Weights of a small GPT-style language model, trained from scratch on English Wikipedia.
Size: 15 layers, 4 heads of 128, MLP 2048 tanh GELU, 64M parameters.
MLP neurons of a small language model. Each row is named by its layer, matrix (up: input weights) and neuron, and shows model dimensions 112-367. Each number is 128 + 32 x the weight over its row's rms, rounded and kept within 0 to 255. Numbers have three digits each.
After each neuron's rows, "fires after" lists the tokens most often just before its 100 highest values on Wikipedia text that the model never trained on.

L4.up524:154075154118159129102130123112115097111158113126165132143110147135108141155138073152115143115163140138078147080099154188148192126130101140178124145140130171135107178108117148109130140154153132170090174158140130091154182134181146094130170145154131194168143026137131088077122136110124110113119143090157137136098139081140121098143095102149118171131148141125057185073128202182159092148140104096170159112124120150091139161109110106086126137152099094092098091152176105153105092119103125087162172164115165169126164177181140156151127110130133093109092156132098139120125120102158118137120120070138124188132151125092051141086118105115183160114169154123112079114157147115079109103107170108122156100122092160090129148141101098073126098145201100126117112120100131154105147131112076
fires after: "\n", " B", "B", " F", " Bad"

L3.up904:122158123113118093185136137163155140176156091014113130130095098143070107091102090160132103139068182165128123098112087147105117131122176161140109122111138140185138110065160138123142173197127095158075142127131099153105168159117083115034053173125107096116095085159129137151134101112126150168155093196121138107119104098144136162155181142122111162088160091150114138047120148086156160110141153138105202139102131104080130087117120129111114145151084081094105092140124075159101134114127117105128179132140118118193123044149134137126149149200126158098086151074143185094144174153140067139060160197115141098126139139147133120092167093152134103124117145129138092159147105088122150141063092131127138132134192125112127176123189095116182056171135115165150073116107140144121149126095111
fires after: "–", "_"

L4.up1757:169148138119103150158170180111112113109096169119093121172143147117162127159132140087118168088104119137169179111089157141115129093147078113113130156165153164166193158070122123146125111122116112130160136068153112145144123125143107111116185160105147150153124213136167074130139109123147149136176103107121076118047089154154101175157103072129054108125092165144090099187097131073183106116128127056177151092137133156105131108104070110113169206142134189150098140116107104149114141142147097115146157149177069153173047112171128130075143121138077161103054104145094197117154120144149094136107152115143117147167101119153025085112104110135115118104165138163172096128105151147137139126085175152081117164103164147102113130134125089091070098100172099142096100128136132117106119071097073
fires after: " B", " b", "-", "b", "B"

L3.up1748:156192114068114151104144095109139079181100087154122143123140099130128125176108135083107140133147097160093132194144152131116082139155136188182109060129160123129102092130110137138096119127137198072125210098168130148089192170086065111147125143104081130108102062163038121086143111100123103107177154130084113105112125169182149138111142123132138173174093097150123110120122120123098130071118165128142197138144139114055123113153102144105133123161108165113137127186185152176120141123194100138092142090128089127162200139071153089124167118124192192099134118089069039047158162181164077144167124127138169116133151159126078095098159137117150105110074136180151093198116151115109127125104119143073199117096176098180189159136127113098169097098098142122132108090096141143123112177088100
fires after: "\n", " (", " \"", "List"

L4.up1325:103112130152071098124092139067108164189100112108138101150135112102089123144107139185080163147153156094147174187149104156126148150082101040150172079162185145135127139105144176108109158104110090138123172119085075110043142129166116129123109149090102116163090140144082167134127097089133136137130092149153152098162140114135140125168155239080122132120107174075094117118133167122183130140117111170122130183163100175107120155126061159111141096114151129119122158157141118109169111177166152134096117161138094150092110119138100103138146150141140134138146142075162087085100162192186088158162100080084107105146152101077154096094159130096141143059094095201134116113176110084164134157114120125116157170092120127111129108081171101200112125161102127098081141081124133110113156075069116
fires after: " R", " N", " r", "N"

L4.up1177:170146150203132180165209111124091120187089151141110123136081120120118197172120120184090152102174064117141130176112061095161153126217140147161207093135109107104177169137133157101105134169097166173168137088116152090081051149140107102083175108120072157080093105093129195155147088101123145102108126132165102164106167080095178124088131157125073143137140104171129139124124098137176061131157116101110148080142095092119107161111145131118146093184047172122117131169138066103066121143114134086127118135133113129107111071094148085079128149191117107143118191120139166099134119141165108116106113103144100146149078161154192097147167116154209164098151135130161110203102175154085129178140130120136114043121143150107158158144187147133125144069125150116089127130123135186146152097128167
fires after: " S", " N", " sub", "-", " P", "Sh"

L4.up549:134152060113127160090119132150141126195139111105096168134124126181097115131151158102112132158159143148160116137132167184120122123165170134126149120165181164104110092153146114146128134094144202132127173098086111169191161145087117195180100123101093158100097126134106112142183129098139173079131160134079110100170083101152105119147083132100124173122166092192092132106159140160165059147150089113129079098106182050121171118149187082135144186120168119120141132160125104154181124143123131098125158170141154119077172110129141058081112207099084139161119101118126101159164079082149125137128096144148180188153059140147147060113105114149162133073194126140149091128088110067097142124081096105058162117137106139110110160142182159098172126168126224108091076157131122118135089107127155
fires after: ".", ",", " |", "′"

L4.up864:150146080075154134114117194109182105113099137119134165092152145128175116087112159092153162111170161061055134099071126191070114106106164176126148114143134168095115117098165118066221178135159170119147096141102114190207149084145139130157132171126075174113116133151100137139118107134119156061120109142093071105133064136114179150137182105135142134190136148078143052140133103125101156107110110123143149107079114128195139160090104104064094201129149127117132164134083100136081097123112102176078159055136099153102096135174133128129137137081115134135068093097113100087128146138153124111079134119159119075124128155145100135126129139154141141164154138153151106125170118137127156209104153149091143162184107124124158130111181144104126166114129104109088111142162127053131165154165135
fires after: " B", " G", ".", " F", " b", "G"

L3.up829:188166147080199129114129126101148140130090087161130125107159100115154126143121100100092068121129108142142108155111178144134134131152161178124122178109124100120086143142176161083148076104123114184157085151162078158122109133151133128107185117123122172120121112136149090129141109130139148135113169115086063097146101134146169112151136155104114147164113104118120195124192113129111159150106101135143113127067111162131127162086081152146083122051125133092156180149124193132160100111127106182104151173099115089088122141121150092175076147122115118083139090078104153089141113131166034125137152136134132091133126115117110087133107137147218132229083118070043149118058125141122140126188175183194125122176108128070147173143158118140141118086070119073107107142124136133085111131142171
fires after: ".", "==", "-", "\n", "===", ":"

L4.up531:141053178078155096160135165127128085169156138120150119113134134120130141137147157110098099165116114138168120067113158127113113101127136126080133097100152157147114133113122154110127145080126110191127128145103141127155112152157104118123142149074102163106113129110031104155109102174180067140137056143141202207167128095124147142147115209065145082157129123145119124150175119118119152087100135178128101090078118116105153120117148121146156111081145122125175112117141099131113101120132105192124136126122145106152128074050168131098150109088178115117095079144155144053136166130097145158154165129159160119211177087126110144224073142153114101104105118111113099172155148112111143119136146153187158123101218076148093169110161105141162114142098143156122104183111114131082131141140107
fires after: "\n", "|", "-", " Ch"

L4.up1508:148089096145102133159143075115076166136115097107151112126142148121108125151172163060112145083147165117139146155105152121021148114122107136163138145074131103158157145080095093129065102135103126113097181097141102121120158155060064065130113107150181140146191161081115145135098069139102151079153176143096084099155174113122135105074132093132131164155176117136166129123166117145128156177110126138122112159118163090139129103125095138108152093106164127149116116184169106139125105150173169180120131098098169138108092163103077060137112174113142135157176155151101122139103122190168102102147136152160159155215109071125140127117140110152129073098161053191169120099102092140142125137108152189138175165104156163173131162152193121149087066115107165103146152078109117074122131071098169
fires after: "-", " (", " \"", "\n"

L3.up1712:132096117051101154137172148171117129101171151098145177077122116143160069122063160109157178112141147122109093162142214142084125132129137102105132134071114080077093107109111098174129204113111086147167083127155184057138111136117135123145167114143191191122152136183120151106086124089161083139157119127111105123135181136126156149113118107110139142157089100141115180116087140113140144124149145137129132072145116164090107148112089188118137131088097178084094158114169189135098127138158151133100117162148139153147091143100140121093086103118138105110186111117084136105128135103071112138129172161146133091114092105151164104124125194128129144209073084163171137117195111132084132113183134050080139113164098133122090051131112159091111195169148113117100137121168149138157197122155166
fires after: " in", " 16", "16", "17", "In", "18"

L4.up1765:110142103105093048072138174116075134098132068123109126083128155143176119080154113069112115141161119158132157235140098155163148144154141163085120182127139152089092093158116120128140193136050130140150153102089222101091121146134123180151134124117094119133148138146109117152171112127084064161138122170146139047136106124115139098118098127126163167140074152111109088127106078157180077160148147165082105155057156140149105117124154200160110128074132129131126159153098159116109156070147180106100163122163140131151100136163140121096158131061157115096139172188131168125153129160137116137124149086127108172105174109121180128230129105130089103102142085110119118130129168125143178079161107066107149117215051143124108152124134124171139119148109117087166149134148149096100105136124137
fires after: " (", ":", " =", " |", " 5", " Decision"

L3.up1664:171132130132085112098132126135156208097142097169107109152106185076131143190107097119094142116131134148143177201110091108098142127110135158136126113109168151125103088184134071155087159071116117163160152104102122210109200126073158139136140157120146145149112164074138103095171157149069104141071110129163076134080127083119137160102126133135190172115153106146118129154164171093086068178169130102145160124085194106147177082194170113090150133124134099123129119125142204147166115101088109157107155111100128079139142103143095127163090120108085111068108129142120150130159182107189158113149193143111225085126138101121110106102089135145128116101166101086153101179121090106146150143130193165117132109130108176125163105139101115126083142216123176065126152128122198107093104160140117
fires after: " the", " \"", " (", " The"

L4.up1851:096100137136143140177156159150122151170101092131152143148117129169145046124109139103085130155149171129122145065147119045157119150113167184177136200155129071046152152103175127121084148122087081139096148128199140178129150099176156121091095127160145127158086178080134138118103108129071103113137175158130096087124076153143149135157129160117092089101102118107164075071129098110061103108196166137045151120187140070173086103073129202118143122147158136104088136118082158154091115122165157165135157134151134124136134119128092104120132149144185054124100077148108174157175172176134128041074140090108166181109117155131116152144129119167107118104135142124226120117099139078169100178088157115144099108080211158123112150101113111155136126110136085106060137095088154120141107135149064
fires after: " T", "T", " t", "t", " Th"

L4.up633:128111083156114137117152164158138163154150155135155171129131117128089126123147118099161199108142127123129173137136155105196114172078145142085137131150112143130147119126087118099149137131151123128123078150160170146167102141141118139164069139113139090107181119099112095108117100109165144118124161126045167146091068153109204179095163172090136141107167135115167098114149099158148134084093072121145129070131161126105124157158134158119162135132141133081122132176078116118179157171079125145181097148134095165108102103173132106131152127154158167142121134144133141081115156141149128137128176072157155112155144090061183119140172109124148132164195133155147132083105102142109103148102136133134166065120118138051144175142198136217099137089064147179127115084136083132156149096096088
fires after: " N", " Y", "N", " Sh", " I", " n"

L3.up664:156173150111095165150141146158156165081099112118107133176143219119133151083150109152168175091129089197094129114096158095121127125095185124096135165100146106109140173105051109117120157091121175147110079118126141082070131087084158103204165122122089136128194107091144191127174089086113138143164181093106111165165088077161140155156147120127172117178091161137130114089143103119082167117151125166229149104121145150137119117117153113119080109171091146147099136099144139142144129082173138123100108092104097153134073117178130134102111085143112125090153095159105131108141106097146132116134123083117170088168105136212148163134157144133125107138176086106126118120141093154098185175144064126132097129137134086130132163160155082139137086098167162076190149138120114106088104131106167
fires after: " the", " The", "T", "The"

L4.up1406:132139100088062133148065103124097131126127092138119129173091123120170119122142130091150106090089148151110130104103158172063195145115122075143149119120098176165089095146108130124162148076140197131127158123162179152177168142098124158057169143159103098059147204109129154099146119108086148152134113152084078124141128137114147069109119128097081090103102152135160121158137114147143108106099073147169148138164195102147079152148134195152148090146106088058118102118080197118144133141158130096117162142131102138120027064098146075141142116085167105128154086174165114103102183156120138138186163132087107099210137117172104133069149102153116155242119128131154178150128083099166138077154108194112107178142137144167106063103173128159076092075097122107080043127110139121126154117098129
fires after: ".", "-", "S", " York", "ge"

L3.up1306:167081150088144163094169161134069167068165084177146156167079143144119106119190173130107165153099167140156104123087125123154159126088077112093068162126101132092156097140130171106125076100140144156111114121132120109133139076149132074105170121131163086127129155172149097167205140075136132137102136111141107118168128174148095078094155170182112136083129084122111158150136136131160103184170101088148186150133099114154043161138083097148148091124109061154193135165150121111196102117084100132128124116111087105099129151137187171083104120182158135149089126064085163109126131134117176207131140062130154122103090148141140152140067137083128114129087153074187165174129108134122157099110171141184097145119178168092169140168092132093087127173173133117127134082124150147140149093195108
fires after: ",", " the", " of", " em"

L3.up1589:125097088114142138098121116185142132107119143164126099118120128129124148130120160181144174159135175164108150076158107165094139122097174075127122111143113091089070128065234138114147180118114182140101207089166131122170161182172120098097105143113098147159112109166110087105121107109132167092113126124208098093106115097109143121189078075166143134122064174136139145189101116121122183117141099109123151146115132083077177129168151089104098132114152168189177130212050136122126074096106125163084117174093156104125118099100115121102147114110148114101146166105106128125143174122200118170057159119107185047153041144107093113097160147157138086110138121126107090075083187097107132089100145151157159129062120147109054150089120153177150123105086102069138098134084133145137074144169141
fires after: " (", " was", ",", "\n"

L4.up212:142093137155115150084173149141117140153093125167110141189098145170051114183167165131119041161139141112149120147144161116120120120146098187148122100168103137131126113093149137160153164177086127138175155101137160156117176121163152131152073137073155163156128153157111111168124146111129131130124096153153136106131155169113158145129044090168089115130164138172115073132075073130097137119109136060127094112103214157109105093142112129116146122152123121110104101156062173116162161088131121227074148122129079085134102162121132087153114218137129075193168148110099151097156178208145073119121151105125171138121146154125170104125111112112113096156153097158139200183113186104134140145103089136102172132145162147142075121105129129175142112126150143098114106086136103123098050112129112
fires after: "\n", " (", " |", " Rank", "|", " \""

L3.up1018:148103186134159120137122118137123165097111132125107159150188104095104148124120125112105126072195175160099093153091171033125135115120163053151127128153111141237109160063160190152131130115094133137138154159134101176109158118160099142149092099100098120081125099145101127167129132192080149119121114197124090122156147092142150123117127166100114110153134095101128094154173120124157143097138098146130077129169149126119103141126089157101161145144168080125152154098092107120123140204107045129121097206160124127103102158166089108121105113105080064178137178129096105120127169120117120144128172116169142138148136105108151172131074125096125147134169096138124115092133147090089175137110138110187114113144107171126192133084084149143130121182153086117087147099047093088147115085144115
fires after: " the", "The", " The"

L4.up356:166134129158132122139160172174179134111121205086126157132109134156184095159085100155162145157153132138091159129067136158163161108092119168151122117114097090079155118091066170110202153066137110112165113133180119093121104111148167144170156110131139151145131145101053140105135143071173130118101168139060116140104138141162158112168133130169136126139122037134116143115161112156185140152105127188090082085126147107089156152170097154112152121172120100115027154130157160129137065134135107123093095139149107109105153141129140140070155097099089046199110111083092150172128113094090119157109114099121094094127128133163161151099140166095125140114135089168139155125123121134113176125120127074076144107176073130130109130124124108092156132099081156165118106093110146180138148154190104
fires after: " in", "In", " In", "16", " 16", "17"

L3.up440:122082178115081066159145084152168106144112137144126114170128193149093141125155154076188101160118125158145152128090197146172182124101177154167096157130160182067117139116154141081094115105119124134092144126140109163104132170127109108095128153105102116151142125121174137108250101063136185089179193078147065081186156107134128121126117162086167145102137169120184130123099125133112110211133091124114105136119096145157155158158113105095086112160055104087096126127096172100137186110135187148095145108138111109110088115179144088112110086111143100130192149100155117112097123106165156138143150133128163032102091175184124085130158097138128166089093105153107199139093114143125135090142104118080127106167154144158194132140102163139089141116080120134115144109157164137045101161165170
fires after: " (", " \"", "\n", "—"

L3.up1757:177068130134119161151174161105137150173132180124101138139136119088138157127092134084169137113116084057165134140093138071151116116177144139150108102184125156168110059093213174125103094107134112132159129168084098116137148129138140106099087109111137160101185146091186145173129114146173119164119141151126044181140126128131110128118137192114151184136113163151117103066164161113144142130105165117105079130171089141126180151094111086179136123134126132132138093060122118140117130121186118087161090143103114148115082138104165147124176142093125116168131182129156127143105148142145070147101105103136159074141135153131223066160133094111128175130178162094114113148081112127079130117139069179110146109200155180168081097151168092138097114057133061096129137125062124114140198087165117
fires after: " as", "(", "),", " N", "-"

L3.up799:147131086113137153153139157145119120145151184088110175133090178069120173152119102192132125146129121174156074123143152118098140113134176155148156099130139109166116140100095183126091074140116119103076076183129114132098138156124118146121128101112133134120127136072113172107107135113121105113118186102137124199097196095106115123117162149095191143127162149168142130100152142166125151085158086128144103136038160128158157132116199103169040124172115146146152147105146148116118081132076117137135154091118161100087082165081109066133136088122126115093167194148134048178156073189160142134116152117116135128185095058066165135132175107136121164160160102120112104101164149191164128155133139136080100057148107103148113120131141067125136097168119150110102149187097075130094072130129105
fires after: " the", " Sch", " The", " L", " E"

L3.up369:119095133119118166141140099156173156085071138132127134125094171199159134139078108091153101078149151171135104087077121119136144086154214161145105102166072114067059155123175097111113119096149111148128208203138176184128130133123142099165065119150125118095124151101155148104216133084133100115191164146137107128168137094117186164076134113071159125146136128157165146163099133095105146141125098117175132109105095133134149104113092141101127132125084151136080131147124145123211138087094127129069147152115115124109132109160110063122117114070149047098161136176113155139138073113105054132145122160102090056146156080217154115122094105168123164129154119154102133106090111138160087156160131101065124131154136136170155150133192087099158126131191095103080139140154138063135108118110140
fires after: " the", " (", "-", " \""

L4.up1419:153142109106135135109137140147171122118116161198129137128102082076093112142121144173115082082166111157168082115109126144138180161140171126096092073120103094088143113181185167088171150115102153178070115142099181171105159115144128091235215103106087163164140135192078113116184113136186109147124131169115115119127103139147114160118158097111126107146174103084153113164117090151149059117138101059172155113070132101148153127193105147124121143114131143119073121155104074129195157098149066169129159143078116187160166137167117130142115149108178130118139122100084081172106164101119132141116119079127110113110157134161159096098159151126130113054140137150083140159111106035154170192070164113148133049152120065113101170147132151077139129100142115150107208196096061107088107129133140
fires after: " P", " L", " O", "P", "p", " p"

L3.up115:171110103163127158085176167142140161104124148141155129152117163127125137155114159106120090132114136163096127111087127145141108091126134167130154107157116118144158123085122158102153064100118115152090136109097175184080129115103185144140154101127116157176130089085152133163180176143086142143127141151098102128141191097098113143050150157105122132116184105171158126073156197101149149170083145121133162128141089164098108132113113142146144127122085086124127112098164161119128135210214145179131092084109192115078100094148126078143122109170160125094099140101113169158116121153092144117116191074165095117111141173142163115098167151160140110093129067127105122117125009088093148167180110160080097163126152116092163072143100169137134126134152124166129154159159102216192069126129084
fires after: "–", " in", "\n", " on", "-", " a"

L3.up930:124181089070111213077170163108085105126080156138149113112083148094102156165145141132193104185096134151189079162110144143106123078134083159128146101139095122120114170078152128136115062162137076128127105090102123164187159065194172138122136104059160169125099149167156136169124154093182070105124164132154135108070089145100153138120140095136110111157133140139172122119070149130095125085135178129140107164126150150111147178104136101107168089099155149097128178112105148129102111168215169120165149158154129169146116125227142149116083153150118113076102076167075148126091119134086127089158152107111130122132141111111107163136096071102118145156155044142153112091082085097184110081102159096182141131119152120143139106130190151147123100132079086137155100153146109146124135104033104
fires after: "-", "==", "\n", "===", ","

L3.up14:100050118158155114103091114160145123175151107187183079125124110124152137076081098130113102124113144172135222058086159100139126104150145153132108103120092133077104136127101123126140109186157127193126127157104085102161123189129117150126095130094097137176168127115107095106151122143119103105118125086207180093112133165034143170126100142133153161089121095128093119158126129125161171152131153136172131136178102133066118112147124133138150151128079114153131189141184109138095159173168092075150132089166095084135138101184103120116101109137174136122146125130111120179123131099154094109175104158144132165096122123102051128087180153125150132120122085111164116120138113145090152066171122142111137151066132110066151101149118132171128074140087137109106090158158073082178070132138090
fires after: "\n", " |", "|", " in", "In", " The"

L3.up1061:134121198142129144162180136112144150107099148138059177137099121129087188145150070162128134149141086086164146150057112143165184114122178093142142125084155131148141113086080129181149119074127108111144092136105173145069131144136136128144080133179080135156117130102126147119182146143121149144148137083125082137136107051181149124121163125096189153093118165119129131075112148067137133134149128208126104132128186161140162117149163104126077141178102168089076150129153096144089133136085127163138111134103161121131127167081118110135102171127101084113148159106119147098101127138153127110103210123142154130167123135082173134150108156132130125143079062102121123103165140147097212164197161121140161109158134187171092161133098105132083137176181163115147148166074134121063163166091130
fires after: " the", " The"

L4.up932:143084126119102110131140150155141077121159096116124132087171144068073121104063110145210123128071138143201177084141151073146191129127177147123175136086045113126147128088141110122115131122088125177127147152137137121089127146070200122125166097127059145135170165098099098116173036163110093137116131165149051111140127123130085161134152174111154141121087137103106140125165142129143138133117152121158097128127062160078128139110166130174157144124129146058050107079120092146139155110141065096123131178120123139142146074088132094086172152158074206110086141134099108132113135100175156168129120154122099128140051099118143108124113131097189132122111099136212119108123155153183127117188159095116062137089181158108159124098143085123176082141135125171093154150096122166105157127106105
fires after: "–", "-", "|"

L4.up523:166083090157092130128153125121083093150155096159059147127160134183089082143154158145107094139116126176106104107121085117138134093135129216170100120150147134061067149141181088116132116128107141156108145099165156156157143104132188143122110115125089171131109100079100107148153156123123105127115148106192149184131115131091090166143111093195138158182174129186176158067127080152139159050048090123102151141092180126175126098089099117179114163063135094138140175204092109096157130155134167096117164169128132106073158154130140113102134140134161167078134126096119098160156179154181086155190131140146105088132094102105156084130158148126139118076086131112101159179083180078156111161119153150141127133078151150101069148074060159158131168133103083135110144094130132144166074080153101
fires after: ".", ",", " |", "\n"

L3.up736:159062108108078126088117124136088174144116118126126142130112159185134112134104135133154157143173154104153164160120074149181105146150173190172108118125162122103149142113140167089094135086082152085121134087141113132208119115148191136179072150126156202123141194127144134137194157059154152147068126105099113101106152140121161161190155157159123123085127170049158143142128165146116108130080115108152095130133048087135130110136139100161166116085151149126140141154119212107139117152114082177116178073142160161147118113071151049093147077136084089174152152174119101129103154147124133086074132097142148117206112150127129148160074202121189126111095086159162124126095091134124170089119154089121153141130121114196116124119122130090115133123175115103150118186087129168096109092093148
fires after: "\n", " |", ":", ";", " (", " —;"

L4.up567:135138088036091122100126152140156134124057146153087141206084172101173148161083115109168127200112148219117121174089131087123156081099116160121108078111193138107149113112103148109155122184128140143160118068117129145159149108144119128084146125157160089098125130113136106113102130128089171114181131051140118172135086165089103141063144093157160068154062131121144157175157185125161123085141073085136162153098119103105085131122197124142104123092184170062119162156122135117153179091135094105152116111147160135140117116111126040115128143104147136104111152175108110147096128153100105196148191143129115140109119133066144168112126069133102100141092139118165103168161084079191134153126113133151096175108097106133139073094123113128134084094103139158126130151113127100186101138141127
fires after: "\n", "."

L3.up455:190111071067099127107132196152063141064129145123110135134102107181155170135154139072090107172114090178134124085110050138097142143152114147089144111094148165128140129163138079111087106127139123159159169148130156170098111090087109155097146175134104148124130131111213151101146201119155151102137098137110084177131187116122142101089113053068151104112117191094084115112131128134193103122167109116102108162061139148068206165114139085143078119110083095116140161160144124166130117059115144107178201089122146097116155087098089138124158142147117172146138167160124145097159139156140149175111153091165121131161134157153138121142115085141117121127106079144160090152047112121185119126178132175141157163083158150130093126150113111074135112130086131083100093142082176145173145121147155
fires after: "\n", "-", " first", " a"

L3.up1739:135118139097145092175136059085088068106139115154124096091104102131106113137128096132135082204152146090097150117101131132099128148190094106072107081121151133114177157169096108039167121120215129104182091109094205072126156108121125142146115144113165170131170183073119132075137148125160140122097060143090132179095167091199109114158148123039181116113123180088122114120121055127106129100119149171087109092041121180119135157170141117109157135082158096160145125123127111077141172129112111134084133128109124094142124127190157172142152114104141190113130124117129106100163135135141123136172123125112173109114161167175178165103119127149138142148071146134093136102102156123040141119162112122110159146122162114157115186141160139157053113155178178106139110179135179061062096095106151
fires after: " the", " N", " K", " U"

L4.up1474:075137090142115107124131080107103088145121213131084146085064089116092109148125170114101120118143142133153190195150125134147101172132117109160149128155119126187110132117144152085108056097120150151157109129091083150053123153136117150136141149107120090181091094131123125062168088072155179106134113108165102179127043133092125121195156169120132172121177167154114126131173108168183157123095111112086160137084148166108128119144097111142096116102129183112122158169124152103116075109139163149073200168142191058148201090059206141173054183125143118091140118075160164153135133085144188175139127143165175143104136104183139050138131071141118160129119136137113131098105107140091158154087168141083178063138145118107167174126127135140127108140163106142074094164083165078124125097174078
fires after: " R", " H", " r", "R", "/", " W"

L3.up1123:147125208113178194130201106159150131157158127161146111124124106127134126132150133112110108160136111227148116092135133139089181083127114143110113146108134128100116069122093169194141095134073169139128081175118111130154067115131096119127125140102130044141102096153147110130141116122186141158122117185179170100135156123120110121126102110178151156082134166176065054104014121127163093159088118113110117162107099115078086083144129070128099205113111041159126113128102153131211130177118135138177137169150102114111124180126092136153126086102100096122141130101097162088110104141120140136136173136131165095176124094155103143098117202134120119156184090118144132109083136107082173154121144128102103100184100165114124147161167166107117078120110205130138148112117120139105114112180104
fires after: ",", "=="

L4.up1118:172075141085124190183129086118138106132166120164145207119133143203186144123176138123084106104073185164139071142078071145168122125114048137164109135102220141120098104108160163146092073157076105139100139107121082170132152102115067129088144135111121133176117115127109108107164148058165190154104155182136166151112124174100076089159164131181083158110161110164148123122104148110146120175104136163099176197115096088094188111135152105136111110126157116165156103131055123094117103057128171162097154119138145114144123146121121126181074074152173116143079101117182129181121214120117119140132089111120115103133193143072121140106187175148096110143120145117116140090101168100193128213140119124111120152086107100092178079167118120139135144102113169164149166061205121150170130112111115
fires after: "–", ",", " ."

L4.up1080:115095140184066120119179121184123080157158148116075132082121134160125101129168106110146190099163095098152117129144161151137144156153143189033105201085126112154134155113112125123121110082124139106109112148162091189122159179156141118160145152112157151152153123104141131178114073142083165171108150170151135160121142084120185200088107174084159154105190141121080146121130120167104128116114153123135102131155083119163129101122107113121135159123097123098104142097104101159156150088073094132128121112074143131142133120099097071114162163109100126112122097124148141176131101121118067157131121141159176109168149172191223122043197120157134121068093096135137164136149118185063123145169143113082098127124195151152107103166110067145143119150163157178128122151127124116144155163198172
fires after: "\n", " L", "L", " C", " l", "-"

L3.up1746:124174120146097088098142205158137148126167083124149101092089113121133146095144076160121102191127088146170180081102058106143097085067131054055104069139133125085135136127158094125107084100155074147108158125145174119146141159149170166097168196086132114121136133126111148181162070113117097085142105095106115094141157069106168073065064105100102160152145157166109154123134084124148162127130125158155188108170140122112100139126106155139125114148146157151160124102141099126086139144141093116142051028132159169119205146144168131123132143150102144118138036100139134108155183150142105132186175065122156157134134149088115140118133155105186102078148106167167080123130069189161185101107110152163189125054151140153105069109121092163084173094190159124111139135121157103140078171081088
fires after: "\n", "E", "1", " Party"

L4.up999:151072168178110136057131155118123157157114128132125114084196117063157109118024142126180094171141147147154174131106120183162116107164113094100144120093077158112090155134149113132108124083129100105137114075107137143124162201104191185116173104108101173150154137107145100138083141145064066119156144179152149127111151082159123141113086160163139150202129158124163111116152126209192125134112112157191164101159167124147148126108100160092094153143144175187106128192139146151168134110109152140144071143123136118142109135103074101132121208124138180116153134154121126120095120085143048103139135098126116100147112118173165140158140157162155140058169053086171156082133120113190156128166157112100120148095109149111145122122145164132110086142100106129077090112099110134135162124093080
fires after: "|", "\n", "-", " 2"

L3.up1625:160083158091111096086142168153144142108129135139107110133159072135135086138102154152119189135096154102147156142110178073129170108084170081104140114126126124183165084139138167079160040086121135149100107105113133102110168123137096177124158090098139168121095048147053119198072121125117088163103140134088074219100102127143138138139159188124103148160163153114121165102142176098090200159146117100107127107136107065136149154142000064133180135140148098149122120086156076094085092114146130105135091140114162087142109107143144136146162178100124141109134110170142108116181120117111109137146118111105152069169114113156158168196099133144117100177204102100100107109149128112100124162107121193127147137180152117156146202187151083164116114123143158111157085127128124119134051168112128
fires after: " the", " The", " J", " Sh"

L4.up372:156070122126120196070181110128147127126149102166151151075171113096110145099124146136100082111117132158116095084179134145145076147107140171127139100135116122064104185112130130191073146113067177094098137184149127154036113133147128090158118141116087144110139126046098178090146141114081111150152106145177095044104141126137117127084140122139115159149141168067127122103127089128121076163130181103169133094094145102058155142126143162113111139085089113154123175117190119148128181118140152216186166144118138217088112130129075112136126116077149045168192154134126105148068144019151102109104124055154111058109122159153109118098161152120125132132146118110091106194150083125055151119120097123124117116131150136127095152123116148156107169167124172148175156127145109143136123098105108
fires after: " O", "P", " p", " P", "p", " Am"

L4.up880:112112142132094133112147165089118118152127110147119098128128109115178151112135108151097134097161078121157102146138103114104098100126119145175174167096166102161135149154160171095144123122116094146152092114106133136083119152100076163150193150141103137097188139095149138116145081138125120168113099123140062123159161139134147149109095109184118187090115118077149138057162142145101156174130146164157120157221102184047123123132121110116141168107100119153150158133116057138142124136153170255104166147102133155109150150141082098104118164135064185093163141122084098182085119153141088136151097067096137117139147112097098166085104126110167133137103136144147150126134085131194112210146097120138120126097110119082123072130147137128112103128164159126114162040111150154135147133162086
fires after: "|", " P", "P"